config = dict(
    hidden_size=320,
    num_key_value_heads=10,
    intermediate_size=832,
    vocab_size=8192,
    hidden_act='swiglu',
    norm_place='out',
    init_std_o=0.00491,
    init_std_down=0.00304,
    init_out_by_depth=True,
    optimizer='muon',
    decay_shape='linear',
    dataset='wikipedia_en',
)
MLP neurons of a small language model. Each row is named by its layer, matrix (gate and up: input weights) and neuron, and shows model dimensions 0-255. Each number is 128 + 24 x the weight over its row's rms, rounded and kept within 0 to 255. Numbers have three digits each. A neuron's up and down rows have the sign that makes its largest values positive.
After each neuron's rows, "fires on" lists the tokens most often at its 100 highest values on Wikipedia text that the model never trained on.

L3.gate744:149187159137196131153122131144116153129124134134143129144164142146151127158098098118128136120161154076102101164127095121114144138114080157141097103101144131156115142086135101090093097071206125136158169131095145142149151135142119127118125118129107147139116081134141183128148139155076121124129133131117159179117133124111123115111132143088146145167126136166141131155154066168133097102147156125134132141090146145135111114114149133127145125094106119168123135113143148129131154069100131187115125126085142132138114116135082168091135141146149109185097112129098163137141132111107113132169132132118141137155172122113116094126141092132107114121124089122120167085149146136098129130159129089140131156193154151114133151110181148130121116149136122107087136147119156136137116094124101
L3.up744:148129132113120120132136129097124154143135130144129130131122147108104138124092126164139139151097157075124117163161135111138147136090134172129148134152130134168126105108151172161089151136098109106123156155126130095109127139131157160136156085129119128138156076135139142097147162134122099103075146119174112143087126126137147137117084150113141150118133141107129102143154082140155123085107137154128129132124159104148124123115168136129161158128138129097095126111133138106102193157125135135103135146104140121108122083109144142117129161118167120143150142163107129096144088148079132155160138083120121136105163129085169117144125133133190145095147118128100146164096114119132119106113126114089139062102114110126113146164118108097156124127153137074148164106149090173132160142094088
fires on: "C", "N", "V"

L8.gate488:118142107119116149134166070127106118163168150133095132128127129094165129141129097095135128094142098088109110116108143149148157128159146171090142149153128112141108117168111161144133115117109132118128145103133162073119126123150113113101071119122108106113141131110150132121130139138134133108086099092109100125137112139147120125124094133113189140091119103096092119169108130122119154112093119122104136127148125107102148084154169129085175144122145116154087118089102114135073126150133113107084133143161129137111147130124160135156150130122150147115091105181128164120155110162108100137145138143164099123147158129129131123109151166146153141125152054159102116113112106154144099161157154112145127073139170162128119129151108140171131123135132122076156181139092123120147139144090117
L8.up488:118096127112123175150140081156148112087158148132123105108070080123114111150121130116119151153170127110127124093116129106110133134097124125169108126128131118093150128108104101135126125154112090139112125124153136142137098127173123108144122094123093091113137116159146159107147150150155130140119159100152132128184099139107161148128116169157103104128126126157084138132114094148131171098124136161147143097148116144097125121140143117119125120126127079145086134118117160135117098127133137136100112121127152123133170134108130184163164136138119180157131110123144163105135117182188088134123171164096167180125118161151128142152137121140110118177129118147102142121133132140144126093166183125103103084131105118151113141095121171134097107137100146110120127151115077146138098108101100
fires on: " the", "ing", " of", " early", " during", " late"

L8.gate68:147099165171148137124131145149111150134113099100101117156140129120167149119110158189124118141119125107140134146130121119163107124152071114146102114123127126119149124108089156162125151114145141116132120121117131142141145115130141137138140095109098147111135125139152103122176189089134121153134165102143121094140166071152109085129144153135142149126162143131142107147134088107096145090116170145101094098141110147120123153187179123095119112125070134099139141134127166131158086094076155101138150149135155092105077108162142118090106114109102154125126155158174147138135136126135133120134161113106128163126163075113117104121136174134132092123129163150159109109158142151160128097174081147130127127154156126153129123106117146128086111133115101133122099134153172179124111120199139
L8.up68:123111120163173138124122095132138168165089128096094144159122141092111138143104170130100114116158103112150147116163123098127129152128109183158129140095124104134108129093085141134132166144112111149132120146102121120105125118083090129127128135133101113130085107110120099150141128145106112083112130108118115070163109125111092088133113134120104126142152142101139124130127162176072163135093130119079078127120118125160134157147079087135148126115140159103120138098122098133140116117144129078131108123181122109128131113141136130104104092136149112158058105117165123123091115098139124174125139123124117144103146150129152143128115132095130140106090148124173153121086048121148109132109110119125145115082178118161162106110184185107138126083133106131149140127158110112093151124130168
fires on: " code", " by", " Website", " Density", " zone", " Elevation"

L5.gate6:126128179098092131116149119170126106139123143117145118154142109135121106116142117128114120119141104130121141112135113147109123157101133132124139126138137110146156142129188171133093123134127111144120150111100113129138122112107099136176095137159143131111132104146106145091145104105099132129100121125152108121118134071121141115151161146189124135089115053118092150110128162097145153107134076142122093115150116152153119155175137136110097129073112128140156131099129116128132090109150152114109136130144116111180110149156144169153118148123118163115131129120117097092122122079155083121075149139171142137173159144092148132133082138145135145135161091175130124095125152122147176115104123112125124145191101092082126109158176161170095147109115112140146121123106164100157136114137154
L5.up6:112156113105150129084109105136100104117120100129084139136174133126092118115149148128130098145114113136128137124150103118133130112131110103165131149132116084109155146196126151150105084114141110145163125127109103103124116116125160123145178171128105147095123166137106112119133139118103145111132120159127138102164109147104123143125145169153118122091120132136099149065155138127111167129143132161126071122110160139129147166159161183123130106196160124154164138128106130109092166113108161124124114123079141129131117160137123174169162113143146118145155163146097126147087150087161117107141126091160084104153125134114154121167115121125178143118107138166120138106170106138150107162106132127127149112092132095097165186109125071156103175180123140194124122102150150086152110106135121
fires on: "1", "8", "2", "9", "7", "0"

L8.gate613:114128141158142126119142140138118132127149082096163124119100156165110093090129119177114132119112156123110143102167140104131091148125122144134110106126165148152145101126144149150146132115128137185157135132165128126088123126111132136138115183121114118143133093102139161150100101108137144100094127116132138125130159127116141138081168078126106152104144153139119121118118142110118118116161111148091109115126084156101088123114148117073111151123147101150112133101120145138117120118144134105118166159127060181078084110136147156098162147131148154096178137196117132154117134106131112120146112162125125094146113124118146157124135103146152126148105080119147075184149131141137137094110142143097129175103136103128177137069153142113109134135128122129166152087110105105157121159118157
L8.up613:122133117156116113132087110128135131121113104110151108125153084111121149156135132099108149140118111137094121126120094138168162149108115125103127122138129126142154119132146145128147122112152139169134095117150101118107060157135172103164127171166122098135167126135105175162148118150167139105146128111158120117123149100109123162100123164139151176142146134165111181118109114098167115168164117148128100121116143118125110126154084079157111123099118139160088115127141154127156134112165152117145109110111136092112127069129079122110148125145132202155130106113129139144091124074172093135098138149088135142147110125155122115094121102139134109176140132123140115180170118149123090090176111124040114116097108092149137125108147147134134108136093130146110109146111163145097101159123152
fires on: " ", "ho"

L8.gate649:124135153150088105177142148093118101130134108123109122141126151155158174181118121108134089133099117114131109142084115133151085143119122125119107119135109137139136107135156142123114108093132117149132147097150141101123118112129158123116130098129118164144125153105127142113139140138150137130143149128184143113143136148189140151138147069124146146173118136126138134081117117102145138091147101152117103108099149153116185127119177099146110104103165125136132148101115127119066125153111110098105083172132138074122179165148143134151136140101104107167099114122148134122106139110146124107119176111132178183122151097093136108133128142120102146147084083138119156129125088160178151156123133103179122144146101113169148132140098127106105167130129095119148107112117176124104142157099109
L8.up649:126091140175137103163173146130103130177144088119118104146109104101099156168132103119103153149117098112145089132103100103101123184128096141128125131152123121052138101125132119096120116152128155118114191122128151119130128167138138109115107122154130132101096134169147087153143143157107115126159150167153149114135132141131114146107091074152136145154144150145130112130126087120138149056111097154148142135145145136107145158129159128104126086138188116134150118161143098105097146094130124095116143127106134125134162155126103174098120107170084137128097139086139150130127152110138126156124156180124171141176140136098096138115167102111113145136068084112151166132126129173135138086113107106153131105162082132138157119108132154132129114118136106136149100162136183126097138149138143
fires on: ",", " the", " of", " in", " for"

L10.gate361:067131103154101149148126097099136094116166117125099131126076113112100144115153126143125138145109153140134145138159132134135146108136164146111138087117120154141135102137076132127114104145088146139137170139138124114144174144149090150112137139151094109128095108097088142144099144138153131091127099149099117097120124135088122067091131119154129124158142131184140090121118149149135125081135120133115105138112161076129116145113159123163120159106154174083120119151136147110131110131134137132105111137117105146088072120127136068095113134127125126099173118137139105097143152096113144147123121147128160161201148105143109118104111098096097168119112140116134080150149094144164124126108092150102146059153125124142114137125115143141091165142107139125144115096103161123108143169138128
L10.up361:132065133120119105128108114107151140118109102120154120149138112149144165136076110149086134140120141160117167104110153103098146082096113125110092135106164164099111145093117149128130137113145147131116086147148122133127091100102144117104135160164137158135072128148137078130147082106110139153140132150141094114085132116126145131111147118139136125113108095068135150147139102102092134136118142118153115125104118152136109156133131114129146147157123150139132131091109129127151134140125132143134153122143138130086135125119080125099130191137142155158132119124101095095162119099124090109089094139142115074155091116183165136138099162169115104123112132136119094148134120159093115125151124102114120129128155140134166138108158102126134197139121122131100095168119151135103207106158125
fires on: " "

L8.gate615:124102146161134149147121149105138138106133114120131083147133137116074122137111144160097148159116150199092158121136117125158121152150136108122104120110139108103127137114116092173148106141090130132098153156153180087112105085128107145135092164160118131116145133116102163103119154125164110143103138114094097103102101142133113162074141113097131155144078121147131147175051139118125126163174128143167104118117145151193099148151125123083128144125066125115136148091134169166162108163160114158132125144111112124083118080142090098142127166148176164113140122133112089121166134101148129109147067151114114154135142135169127113066141111123100119135096145097121139158136148140149107122132132122116127138111087106154138177121079118124144165155087129146097137136101156135131124142128154
L8.up615:160122131129127098174101173121128162135145116143174109114113111093114137157083121151124124139118111170106141102103154105105130161154126147104106115107131138117120128103114113143163117127106138147099172149134134103144130060143096135164130135186101124141123149095096105136115136088149083115102162094096151114098098099112108130082141132079105132123103114119144133138069144128118138148169129127148116099155117134154107148125104096078130148120114155128159145103101185144155127156187123119157112160178092089111105111139107087114132150133132181092118106113140109160170153107190117135163070157129108139143142124132102112141143115155134129148169090090136124130088119125135139101127120116123102119071088116145138164100085112163138148168112143160117105149108116156150099158131125
fires on: " "

L8.gate720:140110157119139148120152146106159161154142089125142143146132143116081136104136089130098095123093150109109084130139069142152097138132083169139153135104098127152152136098147146108135136107148150104160117155079176106116149127126135123121116120115126136129109121148122117137110143156131106120103151114107121100160182118098147103102142119137120126105149123123147130174087143119145122169081144127115121133120118107150108153170137107145120109151151124111129121137169144066116134069179137155106132154094116150115118167137134155126105161126112119103147117108125141117092107125144110132103104092111149090177100092109095190108096127120104122123124142115141128177138129157117104122193166136123124133146084114195149129079089147074129105150151157122117116118129158130168097147126097
L8.up720:147154137096121104107181146094133190158145137128132092141125178148151164146140115164106143128143165114117121108097145176132115158134129135131150140127159148130159104122146174109114169101146147122129133138143100113110148146134159092111141133124135126113104154142133079121118138169114103112137138143116133132094138122095093111093135142176127163119122139134171154171114122119121161108106165122136100141105094158120130147122125108162134137107129150069136100144133138151152146114103115128170155142141098141131112189144085101115102121156123131128116144140123129141175182097140087065166130134129165137118185112153163127175112109130128140078120133130089129176092114124116151108127127147153091105108145134152087119120137091143103151148147089139095093152130165120162157121145129
fires on: "1", "ed", " =", " provided", " directed", " "

L6.gate312:176119180123112123149135118127115094146129101139177111155098090108091141102127136156090142168098172117121124153150135089131154148111134099138107105103125097165122102129129154136141102147150118143077107133148117160118184110116088121114101165114136135115115155098146165105138148092124105144084124122114141107127142116117130122100162115124112151100120151185113088100166160147118135108148176145126129094121124118189137135151146099146129124105144092182126112107153152139099150104160134139134150151106108109121098127159097151159090127122114114123143138142098081092167157139133126107128082156139143141131146138162092130128115085153125099130072115099102116139152131130137091072167120134116097111135123167106112118123138147152120126133121092165159109086160190098131114115142172
L6.up312:137112134164118157130130159159118087157113136145102121191100116145148146140122119139109108093082148159173159107086126140102102123117130111157135066108130122130125163109140138138129087108167131146123155135129130119175158126108129125133082128161104131151131103121096138130139139098106140122131133102168117140178142151159150126084145098138123097151137105145164124112128109155104178127124130159157113108085146151154133157127130112118134092150107110105145137159166113136116164146138149145150110141148132140089141112134114120110091139133132145145164139123118115136139195090139137134093120143121155136101130094139135148144125148118091173141189120133137144155183126140154129112134120154134103045125107128118132119110112114185167134153110101128096158114146194090132130131139113
fires on: " "

L6.gate41:150115162127086134102165116128128106100064118129149106138114138162070109132114092144123092162110115120124137151112116194136088128143115117141172169127104124112159110113132121136099129149127177146110152135078123101095095135100142129128134156152116116083131143147130119126139127153119128135088111142130089109101148146142164139096111150164125110130075149095119163116136114153171134132110106118126114135128121093140101127129198142121141085126171089162164160183148144114151136097104161172123137178164112115123131131157126138120127126180106117116126103106109155122139138173138119133159100158105174101127116133136133103099108119151157164151140112149122124127170135154133109131084148113117175127129140140193137108129094107107153141160145140105118117133158174104134122202130108
L6.up41:134128107071157141137080089164113125116149122135108099128153088124120116167143139155098101152112134102135118121113138176155126134142135129143185175136143093127123107101159144149141127153110156123157105118120114143126129134127125103111128096137106167128142166101132108103100134128139128073148123135171190166104164105130104170096104105083126130133133146138113108118125098119154125109157206117095138163130111087131107129156098141180212108144164113149102143140087147178140135103096082086118151118152112161144140094093102112109097153132143123173141124150126124128138122146126124136111099116127106155194143171118126161131115118122123127128147128105155126133140082128124121122108158167144123143139131186128163105112144148158116152124128128086144096132118124151126102139169163
fires on: "6", "1", "2", "7", "0"

L5.gate114:115120098142101119068134076119153119105152159101116109120138158139134116139145110127121111160143110093099121124127136128148095139131116090072120134142133062110111121102151126134118134128144098115104170143154100164134144100177159125134118127165138153161114148120144119108076159087115132130152081111116147129161119119086122108095156151132120127131136132153136132123128132116142077137118103103079112140142128128103117155117125124108106105144153137143159174100145113100111104123111156124115059106159155123112153147159098133138103115151126146095126092132084103149128145084124097136090109187138091136170110088157149153125161180094089140108090122142119131130090159130125151133117132143115170098136145102120120143112177118135130130139105132106125113126119116134181127096105146
L5.up114:135182123156103130131119110145133121119168163128121121099112112140142089109099146062134093116185116150145131178128107112154162169109129143164129158152112100137122117132100131113143163126122092129142088113133124086116129149140161146195152116185149139136110146132111148204127126189087137090136121157111134110114107120095143143138138128096148120117121111125116109091143115125138108143126122096095110154119111133073117137157127146096142114143126141156111114194109138137115095110127178089132120142184144135137141138144111184160138113123177109108139115140141148147082150112146133145113131143196078100160088147150148124110113097073139123172126126106112111145083094137151133135105134153130143125097093128100146127123141121128115137102130118103114122130134131120089114157070135
fires on: " A", "9", "0", " ft", "DST", " E"

L10.gate309:130123123134134144162142139150147109089132151151183154154142140174169145115170166144100126093115133143120126195129121139150130142122126129084115132129131139140143184105165112119138129115103143111134151134138150127110102128144126150119122135113096152096101104094142149111138108124151119113180125158130114114100112124135116101160126133118123156101126116096104131123155137157091125165136111130079130107115146196078128146112180110105127167091119163200139116116082152120101104134110156117142139136180132136162140158125092095111107128092151136118152138130123150153092113099123179098103165108130088140182123107091138097112124148103090127151109127132140133108141126123121137161116160125139132133100118121125143114159155099113098115117130122136150140109124140092108108170109151
L10.up309:158133130126113128092120127134105110133158128153137153097117122156115127090154138158124105130159130140100096127132115148137135104131175113108168117146146096105157146136114097142117088138137186085141123111113145106120106091128125159151141170123100136145150152089152121152139096086134118123091163130139164124142152119146117124092077168118146151143114106088154134094140120140094125157147147170108138057116147143161094133146128082122173133122151127166119143131163174126122090108102147111160128146128150110184143170122135139143139166148154081135123137149103092109142129153127173109146113106122104103101080108104135151111121132112112169124140163099130144138151102122122128145151109090125125103109085119189134150135114122153145102140082176123170127125105157114144170130132112
fires on: " ", "9", " −", "4", "8", "7"

L10.gate753:130090140093115181145087106141147065108132152097104086122142153119099168167084123165133143120102120156106139159131175174121108135127136127167096087110136111097135153116084140081138136160106087116101176123151108148153123105146128139137131124105133133126137153067114150176108129093168120135137109098095119113117105175163126103128139145156114135156112145126132125144133167131148110160120132106155093120108144146138121137140121112137114095128108117144134145183152140137143153155161106122147135138159118117094092117147146065128076135160130100108123150120112109146097112090100107094155124119161099133118091139146133149135124083137074133096121118102125107146109104136127141134135110142068157086128102095158144129105133137088135162143098113112106123142125128131082154153127143
L10.up753:114143121143113126153106132118123084133137095166129109140120111073078149098122108140120146131080135168142128133143129112128076137099108146167153136140114123125149112118092156125115107137129121156092158114100128118180113143134093098135146144154139132126147153135134087143152186141116123117157152154105112126088145097161138110098136099167116124134135125130133146151176079149117131167133099131154128117147149153124132099114139129128153134133146116129097145118122137143190115184184098144160116106130105170133112102151119114107094138120167142085126136133135065151149102117131139126144128152153141128129122138142114146121157157131094118126120143115144170148115162070097117164170092118143085112128145111154123149167121106122145115185112113121120104106136151127154133135135115
fires on: " ", " an"

L10.gate661:097127146175129146090147181098145130128114126151130159158130125164128142104166132159110108132122123091138140144122156116173105151145102083117146122121175103146144101096117130120109116166086093155115123147141113135147134122150093156115098150127122093140117112114104103140129162158123074120095140111147148143127086114146112105112083153178160115135130110125123112130109126106112149093089155098115109155148117137124078114134125109135126103117084153134143148152096127083135128117094136135157115114141104147199114151193119145143126169143136142157101147075135134093135090171107127096152158137143148121165139128152155111155123154101098126141074089164154089117145136099193117112138125139122096125093158101135126152139172154155092102146123157094135086130123128119127129140113147
L10.up661:078122112184134146102139131128103106130102117169098152146092142143131100092127098170155119122135137190114132128132167091111145164136111119090132077158132130143151142112115116171137074149107127102121143136127112168152150136114144150139136131114093092124150096135131081174152159119140111134104133122104145128139091138172090099084114118153106145109164124150100123126108130138092146085137142134123118127116146158124124141134133091161123091095114156143117171169119144099150110101086141082150122128136124105164146145143104092136107135144129137125115157090123147128121119138120110126129113080111112088099148125114172102115129148099144138150096116189127162137150109117152130126145112184127117120126156104164152136103169114139075117131152152131168085135145097117160107122194115
fires on: "3", "4", " code", " by", " ", "5"

L8.gate219:110108142133087131080094141179122174132135133110149127139130119139157130109085121129134124122083121128099134121101110164063118154104117101122116106146117124140140145178103123129113135132159144097129147126149125094100162115156146150115115154106171093110128145125138115102138108105148177108116152162084131039123131148089099092127136143083123101133127140135112110083128161121161137114086150168123086161123106110142151159153125140144146125111184131142126099107103136113154118132140174168111138111102145165139095112156140137126160146138109131075140132142137178148156158134155138120163123072116123095145147124137126114139093144160111129126134104115137099139134091143114198132172184164109161139141123127130106119105123143128113152098165135112159142115118095133173151092146134
L8.up219:131136125181110135145145068142132134154116114124121109134161113156106082152150081084171119134145137106107149156141172161111140126081144107144132097156133124117101140134191140121131135128131171119156160167104127152110097103111101149131110161111162116126102125198136126133114131155173138101111126086115111115142185135133142114127119136140114142111092153136109113113118101146153131129146135147147152135164110144129149095170134151153100103125121132112127110146098126161120148150078144113122096101132133115135100166134107092127108129107147097130149123097140073132123122150126152153105129155125162125151107159114103108142126140104109154146149115086112134130129148121116148166116110138176073131138111105090165102098147144115143127116110111102139118135133083124128129132113101
fires on: " Don", " on", " a", " ", " Washington", "t"

L6.gate203:091119131178136142116113074138128108116130129170140119127136159167123101141114107087157136118140152102116168147130120125126146163107167121150137114118115120135132070112128146084131135110159115174103106124138121187128114100158142130135126105152188134157127138147139128149184088118131117114099116072120116109096112116110155132156189139121159143162172124100127101122135110127173162166141105090126164142118077172115107158138135148151113100130075176156120119121119119142120128129110134174128142108083152130127151106126142154125068134134182131114120129137172104186122118150137162137143143159100143140150111128104096133153144128173143162088158157151063110127098160162118105108141133155108139157172122129155146123139099120105117103124136150127119148162130101150128158125132098
L6.up203:098109136122137104170153121167145161138149130121102114094155101170113080107099082133144124112130124125110114132117137120144129118094121125118154173124124110115123112103128135126146115168160143108119139164101139137104132135124123162135107141137113060152157136127158120097130143138152085123139168125108134179117123101114168164114144110132111142139154128183154140138159099113161131138134129143143158104162091102114147146119172100158122100126119077157093102140113112134140101167126119134112151126161151122183144105148142154127114107141137095151106127147122116083100105165145080142154148120089117116099088138101150130118100126099138107126119109132079141126070135130112139118115147122129125114159156080155144096139175103078143089100111099104140202144188125132141152142144122
fires on: " of", "N", ":", " |", " Car"

L5.gate477:157119147120103174099115111103095150123148094184174143102065117141157097124154160120091133106116062092163103131117157123098121083126131151125125141118083116168103135092145105115121134115123114067140100126128127127141136113123121120122120124101107152180132093089122095140153183132134133157115136121104125081138123116115140125109142128138139140168153141112157166162134132142140166130162134146159115115167148127129114108116094108119153110115092132154144091123112181107131107135087118133124105131118100142073119167105099102125118120121144149141135129157097146140136120097113096097116101151104152139131153100131156143133112146138156155134082108195082153120082151127162093139116144110128118127148109129136113116119122120120146119087119122125108089118111115125146120173141148
L5.up477:164135194157119115116145135132113161149093113163087144135112138123113149121122148147137098086099113102144163128128074111145149132133116168150128128115143103116119118103108128132126126163156119111129125107178158138175105149104127136103151123106130114138179114119139171138136140172092144136089145123126103148087107111111134103151105127130147106111127114125110146091169147119165170092151142103123131137119152156144167159135093123124106153138098086105131122131104136167098169134139141123067095122123103158119134141109142155175121147124162158104129137105102153132124112166079131162088151173126083114180111195152156107133117061106095108097157130145116096128159104111128118124137148109122119108142134113132142103165117133132121145106133133168092112126104151160135150099110087
fires on: " un", " re", " dis", " ex", " Un", " pre"

L10.gate781:151120110123121096123087121116168135120111067076148104121130122090111139149095125163085112158163127150123136140099096160099116166108111111107175141138142101112156141131172138123137147122121145144142094139102138124122117137132141093153162133124078058135072104167135146151144112144130119151119114126117114117131106122129168143152110147151178114129144144109115110112095122096150167117115118113136137118168113130143106161136098140169102101079143153118154169189129105136127110134105126150118122147098108146138162100123132138138112154132119129146116103151170151140120116175099109155125144093131159144144128161137150126121174118146164112156135117124118141097141137122133095139096094138141089158106165081144146146160181132070110174101105130128121080144140161091145114129148146
L10.up781:110122102167167143121087138076139136156098128102143138137129115137108180139089091134111155117119110162152129165166131102111160113130113158148157172125135101140157109108073153118114142148148118144136114165110110115122138100124146136112136130164131092137113158110099139139108166123106179101119148122154140115150136132133165172143134142150166145087131152137146128156106151136103183141066174082115105106135129138079121151094149119135118149186151109164123134097111121135092106102169141129129131143111167105133100167158122123118090094153112131135135151150110126098150138097122111145104181116167121105157150163123133122144135123132100099133115061151130170105151142161148149102124120144104109085151150123167136135130119106119149099103118129129134096130134136092110129207145097
fires on: "0", "1", "5", "8", "6"

L6.gate48:074122084167149141109118159144152128206132127081139097155151114099114095156131119126105097146072089114132102111103163128156127140105137120153176156126162085125119143164097103116140098128107155098101132111094115126131129135122097117112138150134145087155103166166120105126100143158167118147111136140148123118096143142125142145162153134137151156154157153122099106117103132090097127179131096101130114164142150119116130164116126153133146142126170130135145135154167136098107111160122109142079092141143123140177131118143119126099087148107151138099166125123138159183111159144117111137137100077135112122151079148107129139155109103172173101149090109082166134117126080150126133153126106123137112185141118075123148161140121159122136104112138124116153111163126104085121139135152100
L6.up48:137128091098115184080104106144153159098136153075094108106168133138133123123158122156122137128145154141133125138142134124125078171110131076118152107121103128095102132127123108082130144162143123144129134047148108106101123106143091097113171105136125099160125133085136123187114122144144177115110126174128147155088137100143113129120152101128116158122103082102130087112133134105120120116148120154152083119131107108095155186096125127138135145194165148119136135144099141124136120157134119119107121122116113108133132131074141103145154142106138146138140129118116115105134107121100107087107121154186108138140092133083142165116123139094143109119103148103105174163118086113137146140136122118152159161152111106119144098135167172135118150109161114076097132139119105082087134118129130
fires on: "9", "6", "7", "8"

L10.gate442:118117103159135129077138094109126108153141128103125096102144116120122123136093117114109127119153113107130150082154148122127114170138097122131159163126138129128156104135127130116129114137100118136078155121109146148134108114148156111178182137162161071152143153136136153125130090147153052157155073137166145112114146153156133104114102122109149143114146160106149095134134131136130118089157144143117153121155129115121136150171139133129138137115146122144119108139180147130160091140184120126166160136138112161118155176104127088167170098143171155108127125161138146095147104149103148177109149108177107123168115152098104155172148124108121127172099137135061122083123124124125097159147121120106131128147089136140100158088105132136115104159111128120138118083127106153106127158162102
L10.up442:136118110138082134126089108135098114146160160115155138118156113122163128155140086161094107153121114155112135082132137159151075144137130093113072133181160123094136171072149114109116108135127165135127152126111131156149099156100113149170144156129138118086129106083123131139097149148106076166114147162082149135167158130113166114133105140120145128123135145097102128136136156129096117095121111120120094144135108130067130162143141125143138120126101102113117132164163119098149112083140145164122101150137154138132142144131142159168142121137130153103135149159116154103101166151132124142104123122140137128162145143141195157155142096068109108173105142076094160124140089141108095150124140101148143140139076112109094132146104107122136106169116150120118125095126109118109174123135122
fires on: " —", "1", "7", "4", "9", "3"

L3.gate723:136177144123172112097073115156134137120135122111094120101163131166119108128132132150135120120112149115134138146134156153101149174102088125140139137127114129140167134075145134145091102195125157137163113122062156138112119173156141125131145150158140170116138082128146147127166144118134147103072087112170173123109139112159123123108114103155133149114128126146135161131099057159162103132096155136139109114132139141157114128113137121150163148174138141133078154155125129128103176142151091115114126128086124113132139122125129137140174139150169140128157085137147109062116118135117139132115120114124105123121182097136123134165150104099154083151137100079163132166117131133109123149121112120079104107107135134133144114107172123104118177128139159124121160103153109140177177082091099
L3.up723:135133144142165125103107142176118118132151120091107107131150126127112111118097111112122129127108144132148161155141135142089148134123087108138125156157116117156158118108125104161102133144164133131156123124068132146150142175165125120157141113169135172095142072141159137098163133094112111133083085117150157135091121087144151121119099104122109128136092130171141142149127097156165098134115161163133113098110140133118150096112131119186154132150106136121131151164116103124137163146145110144139141123115141127137141122123121142131189142129137151141160084103124094054136091146103134139092131107149093145135180110106145116139150081117137106134115126124163142179096150118108160129137154088090076109098139102107143100107174150125134144145118122150154164104110100146135189096113068
fires on: "L", "N", "T", "D", "DST", "Climate"

L8.gate802:121130091101163167114169138078167106094097139093131120148132134163115134157142115134119153144121094116093149129126109079105136142161145168134097137100170144136128150084144104144131104154115163167124137118137113101098106133158135137112123094156122088091142124145160140158143163164074144087108161105152117107162130104102103107121114105157150156106147080089133129178105132128142122162173132133119119108129144160132136147138136149146146144103131151148115117105138125120126119098105116164138073140150151115162111089121133201139112100151111101178126137138131108126114107142151146096130132098146163129128138108120133143149124070122121145138144109120134181101153150139125130103122143166164097131114139169171131140091142093153102135130133114124098126114121180124159135136112094
L8.up802:172153152128119164122150154105166087151114099119167118131142135140115118156136105141156132131103128125099175139124118131121135097137106174104124112119143099139113136122115110139135106151166115116090154117146129138158128109157134116145120123141108144113089119141145116162125132138137160110133105085152111170104125166122133164110135107131146153141117129101109107123127139155125164090149105124158106133147087120090065105132099152098081104089121115098121108156149107117106136109140132150120122109117122137068139126099117158130126183139117122122124182160145123147153119177138117097125107158178109135133137131140143079107114151132121119143124095131076165145088129126126108052161156156149120118141136115119149119127105187143090092143174143130142150116129126154121139132129111
fires on: "L", " M", "M", "N", "E"

L5.gate133:095113109134145122145146113120124093179146134116137150094135104120128141136150111098106144085168193123134130144083152120111125134104111139135134160114127068115128128138098107115155125132087084119131099137101134186122109127118099146135131135154116080149155158096115126188120105193101124140126136135122136085088135126119108091196123114126097093151129142129166097143133116167100111150168136101101116119142154124095160131118101108137133152122111125166111118120094139135098085160095090111096122109137090141136122130101126125127102105146120110117149130155098122115143136168123147173158115115082134156113177101114129109154125170159181162132095105127136126120131143149124114119136109095108136128099126142133144108109173133131102127129107152096130163094128123153158128104133141
L5.up133:084149124112152141121130117127125120174135107079114125129134099125094136125153108114140150101139134096101173112147167165127153157090139110141137164105076095060134178138106116107104156124132074125139115165084118130115138101161157111142128111126075085136151168125133093150153083159108158138119142129121132111134133122153118102197156157149115134139192133095123083139102110153106130130140162102117110105150109145112128157079075098172129157119141157111127109094091120154133074159122119160087121128119127147140125087106149127160123094131170105118103115093125070112096150135129124172124093127117138134110125132135128121129113150144148140123109130130138158126123127166113108095135108108102132132094152134135149096066151139168110143113129164111146117089167164161143124095138136
fires on: "8", "5", "1", "6", "4", "2"

L8.gate346:106148148152143118138110145140117138127118133110110154135128146124119126127111134138171091118145124112162072123119145116117172160091080120118152160149113130162153140143125113141187165154154137156146169070122108075139134095135136136100146135136102088131085147143084151125129165146127124162119144108148115100092133106140106090112119139116126134121121169144091150142143127137120179116088129099094149144171120151121121131122179108119144142167064091101115148108119161128175101108163087139119139117130150142175150107114131122090086117126113071087101116141173096083136115120104148128130121135120142131129157161138131090079107130127135130181156108122139085130123143128127142125154113090076135145136146154108156134123143111159104148143132141139099147104135111145124180115133180
L8.up346:112101120152119117127152139115129090099146147129122107123127126149098112109115150111109118167111100108139125140137100111127158084129093116136125132115158156138101148161108111122178123109114077146085125118152137080099091136125107139132092167130142138101117144142175146103122137162130049119097103113101160115134078090105098097142114116138153132122085174100127138136079101108122139098156125121151144095123137109096114114140124122142141092116098156099123120128090087126126147119181122160112124130156120166137108107185127132158140122120106112132106131119095135113167151104087212161111162130151092110112129165111146175133091114172116122136090146129162106097128068132137102128135150100106104076143143157143165087126145120119153137140158121133152137117110186067124131120133146
fires on: " County", " code", " Website", " Battalion", " region", " district"